MLP neurons of a small language model. Each row is named by its layer, matrix (down: output weights) and neuron, and shows model dimensions 0-127. Each number is 128 + 24 x the weight over its row's rms, rounded and kept within 0 to 255. Numbers have three digits each.
A block is one neuron, or neurons of one layer that tend to fire together. Before each block is what it responds to, as a language model described it from the Wikipedia text at the highest values.

Connectors expecting a completion, mostly dashes between years (1909–1914, 2017-2018) and "of" after summer, end, rest or School.
L5.down106:139062182142145056145135113179105183125087124109108082132104111116113100116119155092137122106116145094086112161116143131123109141123153109123106069083164120106148178096138108092124134136138168114144147103121130144151095116152135126143168146138117097136142166117136098131123137136113101104129105174099145075130138131092163117153097122096134120125122124132111094153107183117136107146136
L5.down156:130121171096136158129106119109128082155116139105135116152157153166080160150101135136150154124145158171127137137094113141090112112119120145136114138142093138109108150127141121135168113116140096152093116088121117061137120110145137120178151142098110107141153127161113098158118118134094122140117123144119147125147107093143104136112093130191151099110125084104104093145152129127121096126118
L5.down420:098092148132106117132162136131166147125138075101080135127140127128140123105097128126123134157144132149114099135123137142096107118137137131088115094113121114140101117133125117118103121125121122135153146117139123111160106150192158108146172133119113114119142147083115063134118111098046107128142135134104121127165149120167135079120145117086130122183101143095137130166087222083127137148135
L5.down432:108157100086100130130041125137120099161096149147100155148159119147145117179136124109160183124124183107085134140156107122141125125116122097108147139146122139063140130141141142112128150108157106123127122117101148102127140100172105182144144149128148119116154124155140129092127133166072149134108115166119104158134144100090129107141124110130138132095132109095119122104157133099166081149153
L5.down560:156127141155173149119094162128135122113134163149134132130177110161095094177186143106113143085135132119116110103113123172114156145140121130103111131167110133102121116143115165101126117142087100112098159133109116120136112129137097149136101180178139166112095121149127174144109140123092138142092165130118138170103116101122110095143112193127142135131123116124111088137170102095110126138123
L5.down680:118133159111124100148128142146124130172128150109125150116122128098144128169131076063158178153119182151116163152161152153099159106149127130177149123131134126117087153143145101100170087151103146123078101096164140165149140075119123133155123109116131120142147140119106112102094107151031095135162112098100157140118131125082111135177129121129152103120120123129106124117145149140135105120135
L5.down686:119133193150165148126143125157115130140130145142158124121115100135187093192152139084133136158107116110105139133116141189086150106128155144126133112114107168088157120138132092158077077125122139134094100080118138142089131123166111150096128136121121081103134183115129159104139130109092120106095112109136135113089122159161137128149094135116118134104090120092127067133122127153151110125132
L5.down993:140128174116149163090175125130111147133109117109140111096062128115104074114116136099136117117095133099140138143138121110124137159121136119130078132147098142123121145096188119153134129136127101180172154095141119131106140093155152105142134121111112137128161143107111160129111130148180138153082128098128158109127141126125153123129120146113143123115119079130116103129150186110100149096122

The preposition "of" after a noun it links to what follows, as in "in the face of", "the pressures of", "hundreds of"; weakly other continuation tokens.
L3.down108:110103154145134100132099102117121108147110131082096144137171113122095099119127142144124117159096128119146134149149163145110121127109102150129128123105115095147141112079156138140147095157139150128129082145163128107104114116145119155122147122104127137113144104097131127127155127133167142140157116131144151121093136110095091097112098186168105133115143125176137143108073132125091164127113

Mostly "of", sometimes "in", after an institution or place noun, leading into a place or organization name, e.g. University of, province of, stadium in.
L4.down333:124090159118126160123140096117130058127127151137135099128138091128148110106075144143079155111134124079112089117106095139126124068137153155142135125171102113120130120134123108131115137084082123151173096127148146112127135160101143135100130106119116099135139152115092132123120128127241089136091143125145133111130137138142132125136159183106092163141134092140151115172134112086137110144113
L4.down481:124112135129146140102151110119163099152184077103130117135166127161120082164129111102122103113138129161103110121134129131080137101145089178130124116126139151137136138114143128150103106129115154103110106133140122129058162104147124104110148135104124115100158122100113097110117133160124137155113145160120093139144133118122152140109106144147109087133057122112117123121124164169174150148160
L4.down592:072085148164137150089180106133116149087163102159152162093171123152144072057128155123102120109143168070133106143124163100138150083116144135101083107157159130149110110135105136112085161116137140086142124119112106137136153124121104116140113125086129122111156173109116159136132100133120125135123124135132122120107121153118124122122119109106150089145065136137110120159127149139133147134111
L4.down838:087093130173156148093140131112106158150152077121120095103154118140125131105147148143072149124201120105133156138089119130093168086119172128110093164136114129098082127102144118130114120127131135087164082106119131143084141142104088131140118134114157111166165105165150134092106154151159099121114105156116109141150131120136121097112118164119142116156116167146102136174173160136121112152133
L4.down961:094116130117162087144139124096158129118152144138129137083151156142112164094095112157104120113148112084173139144101113127129088139133160094087088135126098145105147111108141111111118106147149136131173087097137138105079108130128096167114129154143144115132123118093128155146104134143141144140099115150163162136135094148126110128107122123094172106132109147093113116114186194178106092129140
L4.down1000:099139150059145104108142107114111103129152142116139128147101135143103136100144128142141163156118160091124135147141127151137127127193108121103120105153163119136145146123127118149129156153137078112128170148122111106222173129155129183144106119137113130126143119124159134134152140122089125146134129122101111130097109155116122138157138105125143118137079093099125108128120122135128108121140
L4.down1007:147124153106116131152131116126135154155138176108072142094117156091108156132111132137108071142118120130157189143158080128155116141122149094142125136121170131103144108142092133143131155117135076118144143133115119159087130131162154125131122144107161134112136119143143117138166127105126115149083112135111134117160114104188111114132170133125150133125087130159139105084168166155126109167107
L4.down1015:094152123100102117156094120090163156134109101110138138155121131158132136130109128109164146120105125166122143141139146161123125148150109138146143113147151136116141104115127139130120105173117142117141149119136123099113108134097123148117133131120092102171154077105152151162100150127106146140099099070151112156079127146114132105113130211106158145115075141103107115112089122137097105132125

The space token right after a month name or "in" that precedes a year or day number, as in "in March 1920", "In 1975", "February 9".
L4.down112:131140103115123142126124112114122124114067110144121136083113128110138119094129166129117113130102123081123084110145149120164108174156099115125118128101156138107154115170127183168153147168154093121115070119064150136075134080121130099121091107106135162118091100138154156132133118165120136123141126147124112098117130114104130092125187129174131085136134129141116122127153134131145156105188
L4.down359:088108141136101113087138132116120192141115156075109116156126213133154154104138112102135140143161136111183107112144115117162124161132130135134122134133129139120151107122115141162149119139120097108129113118099167127068157133145136131104143121135109102136145131107138093164158099160180125158116119097143110111101097134129097161073115101118111114108143150184109140117171120126162163085109
L4.down388:122124201157077147173100138124133124171108142070133115186142141139150170104106147085094156158117120115138132110146137131143149179145072142108108147148090107105149142083130149138166128146117133113133117088139123130166133154122131152119131100118126136140142119126122165131140131071066143128111161096138154141136115150134113105108124115150157115119143138137098118133097134137130158144130
L4.down587:101134147096132149135137156146171132129108128144116136108146114116150113143140109136099097098134105122145097139120121097109117112122125109160107167123099112152146156105122133170114191146149088141146143080125146099109113124125098089146091165124112108142119085168143115119099133171151141136132163103134125164148106150131113167118106174169137168136130122092133161175130127090110162162091
L4.down609:138153192180134126160103158163068137122138134102171094157156140125109128168096163112143119122109158105083133091098082124156197140108121155097139115138121095136150123098110088103147105155105132122199149124129093142088136154140152097096142110140112146125129096129120115151104121158101101140111167113147164131139127115160105095137087132116165146134130181136112129148128110137104111106139
L4.down841:107132121121141132123094163103163124097103112133146158107104138120133127141137178099127109144137123135120146132118116101129133126171112094121148177135094120111136121111120124165153151148131112145144143109111132128097107140109151097075114086105107136112164154148170133128115144132133114088091147151113108132105155091140138131129061127148120187139153115145111108135112131091137114117143
L4.down866:122149176194098144137048116135137144187186133116087084158144125116145119092148144144139122163111114131145145160105152144096128138183094126110195146179110126076101150120096163125136097107165147140073124136123148133079125110128146127150109126149138143119128133100151137097108158092100103158112122155149117167147124116101114074128095146115160112113096138119116118086127152138133124114129
L4.down896:136141154161121119140132108111121081131140168116157158107099093131129111102119169120128127146092185122110138157146130173152156120120141109146087146162109103115071108113130102146125082116111141134154127123078126144135140101125151138134111109164127150160123134124125142127135141088095132110121136127091159114182134110088129104177142114104133111154156150168125097094119121100136153117118

Fires on the last word completing a multi-word proper name of an institution, place, award or person, such as University Press, Central Bank, Owen as.
L4.down114:137121094099050133135140147156151118149109128122146172153101144085136149116112126106166131166108151133172148155155118111116120156106104087127174195122141119124160140104129126132151115102132138152098163129123159086133116121158126128105147144153157089109119134142101131133140109102091150155116133114111093170134169104105162115126119081148122129139171141180137132116061118092085077100136
L4.down379:133138143153091125097088132110142179156106145128088110112109149101149131140162106129141122147141111128151127160130109158119117173123151116128129123118155123087105106118170130148115108135127144115115091110149134160029144122132097164136116129137151136126116137140138172126148140088255113130123130126110113071148112161117108114145136163165127118116112128131130120051155119138135120130112
L4.down387:099112117121121120141126101091099138098141138126159133144095146107173145136080151124113147125123191139074146122141129149140124142115143132156105175128106169144062155103134141159150093107139123124140089119100119128119160091104133152098123123122160121117139133139172134108172118119094098140141175131149118099118138096152141133204142142161133099152124126187118130125137096151110119105110
L4.down478:137113117127142127076137122110105120096094147137128158115131117116190126103115138150128124096129141106166094082150112119143117132097176142123135107115141107124090157131109170149075134159151123148149115147089162113022138122049146124113130142096162134144111090121161110147126111118199097139104137138122107110110123151099111182136128168122163063113109134141108149172104152141119135129135
L4.down549:118095110138142108118116186127078134128112138097128140098105154104137135147157119114126126164116142130147158117123102111131090172138123093135119146129100148147140127124140119128150092093105095137183132127128156102060145092123118110097133147136127157121162144118111094157147138103113091130124133142112093149144136114189119125128129098151105137144158122180127118101081154139127109107136
L4.down791:120164133067147127126085158127154102117097134158104121162102123107135108145139117121120133149124140099121125155136173100121131100089155132119165149129159129117151125097171128090084101155100108127141117126080128089029133131149103181080119123133132132129139142166113186135147173128151134109111155105124119095125115171126115120109128156151143140156112109103140114119140116123105140150122
L4.down858:123148086138122104108073141134076123095106126119098152110124161108142160085075179130129152117121171111149104164175141104172122173120107101072126178205163144145106150093145187127137085149098158114141133127106171140112135093160093161143120125148129141078141143144130144125116070151132133135136127116137123124107184109096177126136142088167165131119173102160138140104114121138075135107139
L4.down872:131125129130179106124048155116117134120132158125155169182135140130150130129130166140098122100164121082090093111128109111115118154067150121095167152103097162107087138094118147123160130132135104140124134098112117074092093129096120110142121104104142115137129138118162125144110160132203119139124166140103112107108110131143151136150094175092131113106129103150148134139091115108164117124094

The space token after "in"/"In" or a month, just before a four-digit year, e.g. "in 1994", "In 1325", "In July 1907".
L5.down54:167161161148123087141141121125164104130147146101148126098109139087119111107114079139127114154137135134106141112148098149117140130171082107120155122123136172059098155159101123155150151153102123168108136117159114141210139122133125094147138131163090130121137127127132116162086126146128090109143127147090140120137126151065141133108099141073146111128064140144093153117139115147111095130164
L5.down371:120065128119149130125133103158098126135108141148169134095120126137112166155105114128143116141153155107124062102161122132116112116115124143164131131097123099156052100163119086166120115155124135133103119125109151169174122112111109136134122095173149143137099153136134176143181133129121167096123094124098097119132117173112167113123129131136099140129121168121095091115151082089106155089143
L5.down375:120087125081141131119135102137071076133091152125116143115148113139155160131100163082125098121154139077147089136121165135112144113118187112132123153140080127126076175104138109123108101124135100133135116107101148154147092149135126102163143106130138135137155100142149123106171102107069127143147140134107117136064148134140161154117117126155119116140128123127133140146129139125085157133111
L5.down443:135111085109164121174146146164134137109067152141125124118113099134094139134131132162140140104147178146134120093165109121151157156157106145129154135150164124143117116135086134140221106128116137100117098125081116147150178158103124135109155089181095141152128117145116152168143113141090157142198144167130175146141120106097126114101121114156138116129138147135099151163154078121118137117100
L5.down719:165139109140130097077191167110104124083155152144123169112126142148136150124134162089144140153125142139112107110134144108148131159091138155194163123135130129147143136155096090111127128136163154132113144131090138117127143099139122108126108135111087151158148110114112096107088123135080085104117117147111157146140117158133111172149130138126098109081141144123134142143207114114129114105123
L5.down868:161081147131148149167179142135120145160114122087136114087140108141172134126113161165149101158148102106143111132105153157119157151126154134141113104085132136132107143137122097134126122147140105133121089111125134149104163132061131142133149078091132107136103122123138108175156129130124118122138078138136112123073118120118209119144118127172090114137139132137116144122113080111135130140107
L5.down891:134106114153103136129062131130122130113141123091149080140150123138150132118141149094111122105154148101134151102118131118102148164137103177131118106160090093159114116189128126138148119153161161087097114089110186155146150130106134122131109118116090119096092127138101127109115147090127135118155149120120108105110091123133096139102079150150183105126175143139116122114145097106134148115089
L5.down1002:105123109134183096117128151106140098122156076140116129125120150097116074124117124120155124127144094128076133131088092151149164119160133122165130124121144125105115150114159111132090117147148160145130154177167118128123153111116153160193093120167131141103174146096118095149113115120111081164161170118140145109134143133133126119151157157106111102108098099128163081168126125127094157137141

First word piece of a multi-token capitalized name, usually opening a table cell or list item: Ber(wick), Qu(enton), Mac(cabi).
L3.down700:137127130129124156154096089147160127119137139145143094092126105101134165154177141107157084103118135134093161101152130131154089112165141143125177127096131131131135117127087128133122137132107098164154131112128170140112096115121109154107136132117114152156088127103140158105124163150104102100127129144153123138110115146144181082100160162153097116164097156087133138121138131122123157134130

Single capital letter starting a surname or rare proper noun, right after a first name or "the", as in Alfred S(isley), Jeffrey D(ahmer).
L4.down178:126152107148102122210049128127121128169130097111091127116156152140104117115140123159143152142112149153109164143112132117124134138112123133102159151153099085123157094107115133108163141124132122141098133105138122105060135139195129105124171138117136093125164144141083093114127119119253112123157128130108111116156178123166117139154082145126144153110123140098123114137131161102136084176126
L4.down346:125139154148109128162136149146150144141132121150133115090151124132123129108132099150132117138127115137102122142126093130116160130124079140159144175164119137126115085143145111133128096125126139110114159091145134127130140125126131131123141150138140129158139086137125125129131141101054113121116146138105087113125132105143124135140115133134123132142120138109136146144154123085135122127062
L4.down432:119149143130127116131115117125092105162079131112140166136103160091143102103122158115169097168087146114110141136137136142105140159150086135166140160160143161194139115092141115142163120091115105149101113149134155139168132108155141099114149107143138117096132204139104133142111103121000121122161096125103095123124165098157147130146121107177135159130150120125127072110121160179123104096155
L4.down474:110114132144087148166036145112141112120164138156117144102129136121142153153139110157107121174081150139097130091176112117138140169104093133117156126116125105136162108140118101134118085155113149190118139130133170113134163157114123123141137107115150156119117128116120137090089172110115154179112185145148118094131121153124090101129159136140117149145132148054115138106145121139142142112105
L4.down502:088173115163160115159061155122147075143114096129126119153178169130093125143162132135130104129130153156128123125135117113162156124072082133146136124108124102105194160141153143134083129155113141117123141077116132077085128146160133143129124142146116105132135159129140120102127158157107144104131138132139143118153139138084137138085142158124155126148131122090148108133159126129196136104132
L4.down694:090135162100127103102090136129116139134111134121098118103136130129127135112126125144141111150091128141138110148104094128164155098123196102129112158129127098132120098130124153152118123125156151118137141091165152162071165127141129144145114137170117163144156104132108107143125132109186084114090081108107115137154135102102149112147141149144136144152132111124152149132119123086095130139106
L4.down696:154138073159090113117116155117115158141095136116127098105121157097131094163090128153135111122149119111063142118127132107154103137085136129144127144139153121141130110141163115151103118151109191136143126157142145147035115162116132102129134123107148139159135112149136129143168115126100098127148147143143158086124118126122128104130137132161116124141143141142107141102138100162135150154113
L4.down891:126108097159103107129072109133116093113136143184059108074093148124123123122123115151138119122100177142141167135161077152193121162095159098117165167111128127116156089149104134148115134118113119121114100132131156159101136124125136157094105105138134114107123133140095149103146112113125129156144171135113134103160181161154097132174174146136085136115155136115115133106165145150145109132127

The last word or piece of a multi-word proper name, such as Carnegie Mellon University, Ballona Creek, Atomic Energy Authority, Peter Edwards.
L5.down98:131083138152132137134145089147114136167182143129118100116080091140131097092180119134157096092122110100132130127148096092157111147118120103139121133113115130090108149113125125116094123104110100120155163124124089109136081133139115123097153122175170125151162108110133117151134144095136109181116174140149156088133145129173104140141116118101097121164143146156140128104107126128082105130096
L5.down181:127112124115139127125098113112146096157123101095154128172140152128138151126128107148092206108113141176121142145093132132138122078133080138141124134145154174134126128154096130146118113176108135107094091132137137112092127132090177114108155093118100080096121113145092116121152110099145200123117148161137116122101140142172129133100101175142143138098142102106156132126134125173155100112132
L5.down240:117144102143121090136088101125142112165101148142132129147150133153138162122108135161147156144086130163092149112121096143138127141101126114099178108152099151118132115137113098099158127140073149149109092143129147130057108175139119145152136142138144062105126145101111129136096154087146145139177142138117146155167099145150119152112145154123177118120119153133105127109153127134135159132081
L5.down517:137150142128106100179103147119214167107167148153097113191150130160148129174162113118104111127103094119104114128118146146130108120142096110159111138193118149097134127130134137132072178135086101087129116132184105140117135108142154141149160155117115093143138140146094142130146146107131127120079167133158126101136108113167120096132141153095127103128102137084137144099153117126138100144099
L5.down536:116124085136158104158156135118091108114130122118141133112143133122156107194152111150113102132135136093128096133143133159100110120111128127139170140150114128115123112123123119133096136102096102142145169135125131144131125132170201135076130151157157120113117160181146129144107172136110123138132144141118117070134149118114137110135096083091154119083118127144129100094108135081131112099151
L5.down689:181110089109125118141082156136112132158093131131133144175093136144104113148115161118148137102160151164160129131132122124126122172102083144167134149091143129160142143129167162120143145135176200139110133135087135129150114121135131108115155139134112083127136166115125162128116105095138112129168118125110120118099102106136113118125138077131134155094145129152083110100121131130128130114128
L5.down731:123122147137153114132090145138082153146135111098112128130106111119179140122101173074109131127123160106137149117147095105125115149139131171138146146143114169163124101068130103135115110112149091122138125112150180133204133124134129141093167127148134132118107081090107083114136138087137112142104112099134115163075181120149174146134088104123144126158129133142063119133153129134126130132118
L5.down736:182146118106093102107135140123141150130134131136113129129132138135134114146131118104099136148122148142168163149091094106133162112145117137143145135112110183136119151100118135128099092120130132141141126117123167083092126129140137125141121141139129112136154178138103122133138141098210130107119089130125098130154105132118113151141117151104123194160148087108119118079165140110146156124166

List separators right before a new entry begins: bullet dashes after line breaks, colons after years, table pipes, and a final "and" before the last name in a series.
L5.down20:149124163117098110098184112143114097125153105113187113136120174135145130133140131101118150117110119158122094133150120142123121142124146142160114094180148157104139163137109123139114112109134121131107148158101152133093141140109109102135137138145129134085126132150121148132145154157046168134079142122097130148130122119138122126141158130155114151161091116162118117119109076149150111161125
L5.down33:115116113122153146131133120156106150113104156112128110144169169125148152091122146129121166153148135133127111141137169147113143136106123167095166080112091132142118100089155116131108133090140116128148113114127102170080154191111108110108133108100095136111151128167125126099188143118098123130171131111123094163096125116111146141129141085101106128143117143141115142115197110159138139166140
L5.down195:150090134163153156113147138166092135102114136101146148081109125088151129114135158096119108083145132101145114163136132098125123124136149133144129117141133156135179136170109118132119093105104159135078138079154118121122106139110143135104118135118087155098077115143111096119156167105114164099105159129121120148110134144133162149116120126117115178148168097137132158112110091109112118128131
L5.down298:092121133137143115135097156131115148104090140114105172101151126134162075122171125126119112180100123120129132133142094124145149122159100163146145148096115119098156100132092121154116080126155148120112143158126153101153153139165121127124140125151095140160140148118140086152135127129062116093158110131140095123119129101148105130170176109120141115122116124119168126097107124160139123179153
L5.down318:139144109172156094140199141173108111175144160139141104105120087128114095154135139111107099079120135076059129103113141130152186155150146154110101124129169157112136150099135112139115147124116168142157153146080165127112127095124088147131117159140124149130124143139126185099120118159116107139099127113107125132097163137146138120132134145093097122126113104133138095140139091133100119126151
L5.down548:161155148164124138099149146136171116147107103114129111127162161135116114141126149143077170136103129114137097072110122126132145114097112142084136066120132127134127102127101173122090129143121134144144148137134120100042118151143108129128144124136098124114114105152156148134120123177026119133141132123148105147129115164123118155115101103143136125095121148144142145136158093158099158148147
L5.down734:145158181146115158127197096148122086128154129165133106152114139160132126134121124121086124127078116143152135120147108145121159153146122089123087124121149173130124144123094112119090112129089155165124138143114126092061127140147129144133108129128107107126138172094114150112154161133110134111100136107125090134121159151142088145118124170101160124132102160120135160137165117113131132122146
L5.down920:141118171105120162150113151140155136110139134127136123175097169138140148115148137156093191134144111129130103119133140107134116159135098087142119070118124109145148127101146091102129094109139151138108130137135131148085104143144158124083114134183124138149101103158148148110151145106052101145111129123122121140109119119175109135127114151109111138141109151119120147152126093112136115115120

The last token of a multi-word noun phrase or proper name, just before a comma, period or preposition, as in Asset Management, Clinton Valley, Bournemouth.
L3.down248:132140145136101151096078143158094100108146157115129139141109119099112118137092165136120127127103152123142117112131172191087125088139156134135130088135129116155134135166120125124177133101105120108143096152103112134108148142129083168134123105091129119095093122122156111120143110107226131074136166115183127148095136126128171099102132131134141133119163132158142118117133126119114126113149

The space or punctuation directly before a number, mostly years or dates after "in", "on", "since", e.g. "in 2007", "on 18 November", "of 1.5".
L3.down360:114152137094137160107144092142117123142118097110080165104136133142140131124145152115082081097126116127157168100180115143137117123161124103094129123123097069129168147113108142141154156151133091154120134148102090105167118104193129154175145105132107115107132129115146162121184125101129125147105116123154143119114123143127099118141176126105130111149096104115129149104114107097159117125143

The conjunction "and" (sometimes "but", "or", "while") right after a comma, joining clauses or closing lists, as in ", and the median".
L4.down61:113129166148123131106151124153148147101121160132144173102107140129107097113139138095130148112161121152138117123105145129118155125147119135116129115122148128110144125073120099149099116107096116084157098072106093136123132143119144101095132162131118098131101090133134144149128117109179091147088110113173105120104086170119134138080108127085142150155110128126110179108151092153169117160133
L4.down91:179123108114169157115087125164094125131138094123109184086098146141137139077160141123094133131111122142155112135123120109154128123124129095129128090103151105166148124110104105075108162109133075124142109093117131126111150144125104133104133152130107116132102114094128093111167155099175130109124126125121114136149105141221154156109125136147092157156130105129160143111099122133138136116125
L4.down192:108128122133147132113127132141124151075130097170096141149124167124142153113144107189109178106169150105120097147070108133180118123111157099122072123174135118134120107110081136066078120118128181141144145154122111141108101138088125117109127152129094130156093141113130115099174097168117125157125116132124108149157104191110118139115143117125129125142123150113152162150098079124147129161110
L4.down300:108085129129146152080154126101148159156126136145075116089122115131132108113146146160139124101154112139115131140103151122144144131137145136139116123108125087122164144109111091096086176110126180133166137137134126122059112122132119160104153159113129128162119111077124091106154155155151120128160109132125124142151103182133143128106139129120150098142120144112118139109174109134142119119132
L4.down528:120139150127141140115097093083145172092158152141154106136145125126110111122117126141139163097140110176116139154117129187180132119092144149152105143159079116134144138090136119095161124150138130103127156106114114118112156151134146139127110109148144101136150152119200100111144145146135150166080108108100110119164125160136089132170151142101098146111102116124133137129124114114106128123141
L4.down612:095056121143151139111102140085093166164121161121093099114090143086143132135148138146115131145135143122107138144098111128142132140108160142154141146132099126155081115130131129106151111147110136083139132148109113193147144094117128170159102153122123104124170136108120116102155146132188067114103134134159132106142146161138112114133125134152116107123133112090127141132171104125118146107085
L4.down752:123140163127096137114145145186179116110145135129097137132159133131158087117142103122107127109152102125101140124158121121095161113152103121145153117120142054126153138114126098128118121139111116140122198125124104123103115167167132147107144127167103074147067104099120125102155085121120128138169135164129091133157096138155111117135083150133165135116103185121128172159113114120126148151127
L4.down953:112093168087125165123167111125103170123125136125156112106111099110149193195114106110137151131139130153128128150120126141169162130154147153127126171110130143112118115111129133118145095118146087123192105136152121111101102153137112121129122145142142116156139137104099097131160172118138102158134102117159132162135139155166105134179133102111145117131081099176138121141145072121104145137129

Single capital letters or initials opening a person's name or an abbreviation, often in tables and lists, such as J(úlio), R., U.S., N.C.
L5.down38:120118149114192127089031103123086099102139162139152099116094137094104102144128178144111175176156125112121121064131106154148141158100122143134162101122113126167113149145112133128151143100119110173116144108147119132171150150123131142109111110136147149132140149139130161090107148113082114094124135147093176119111168164086161056152083136096134099169124106110149132130147099130113092140112
L5.down104:145116141095143185109131135129098118132117114121164146165093155144103126106100146120148134148162139162140141142115118148095131125124169166129181159106091165160127130154112163124123096100161140153106131118166122108180111132135130102113108114110162133152155129125159179115170128117080116123116110111122118123096122128103146127114129131144134131128131105092108099209092146148137149110164
L5.down291:122099119125117133112109159129145125116136160140145127116130138100088138158086098140140160134140157142138174135145128104123117129120170108116109158113138140124138176159129113173136103163096195135097113155180116141193116110134109166172142179131121122155126112116098091161140112122038156128113109130119130133129116125141165118119099122160125080108184137109140113079096166125100090127124
L5.down566:118122133121138149131070104150124115102107139159138122099153091132124130170116126117161166149111178143074074110126121099131124161132178117094135111126146134161096197114109099125113132120150116142108133127164145119191125154124116141121097135143145121150149157109126146159108172087119127138113107136141110110115157118109162108137094195130089111145159147095153119120111172143161131133159
L5.down660:157070115121182083101044079128103124115152128133176136156120136143130079148174148150110156114143125132100100118121085134168136123136137124133101122135120167135107113101096132133088151123154110166174127119111153092138123124127116127133099120110142121121156111102093147133117124155122096138125128155079144093131150106126115112169109092081148140163096169147122139151116128138165098133110
L5.down711:158181135135133135149131138159194109135101143130159135167142109178105102134125129160114175109164134134119109145093150102138125097116091122096134132118111108143122155110104130109117136161145151122084076140135121106148121135117118126089137101084112104145104130129133144108125111187163148108118109157136112128132116108126167195107128169124135143141171142095117136163165155132131147117107
L5.down722:144141086086114114112117124119127106160098129134095136130124124139134109119114147090126145143098163115173122136126122146140102122148152138127149115099103142146130164124143183134037085104151128114105108135098179185111180083172145112132157154141112081145172140118142126107120136116211126132085138130100170113165119148152150141116163138166119163108150046099186124131090114119147095119137
L5.down788:154127188114149152173134120138140185134124107133128159187121171108121097116146111143117111126117082090121089126053142121111104111146128117150156170114122154124146106126087116154149134140149113150125141167138129130133121137139124080082112174141129125135164110164114110153159124156137098119142096080122138110145125111092159125161099123110112136106124135115122147118103150119121129145123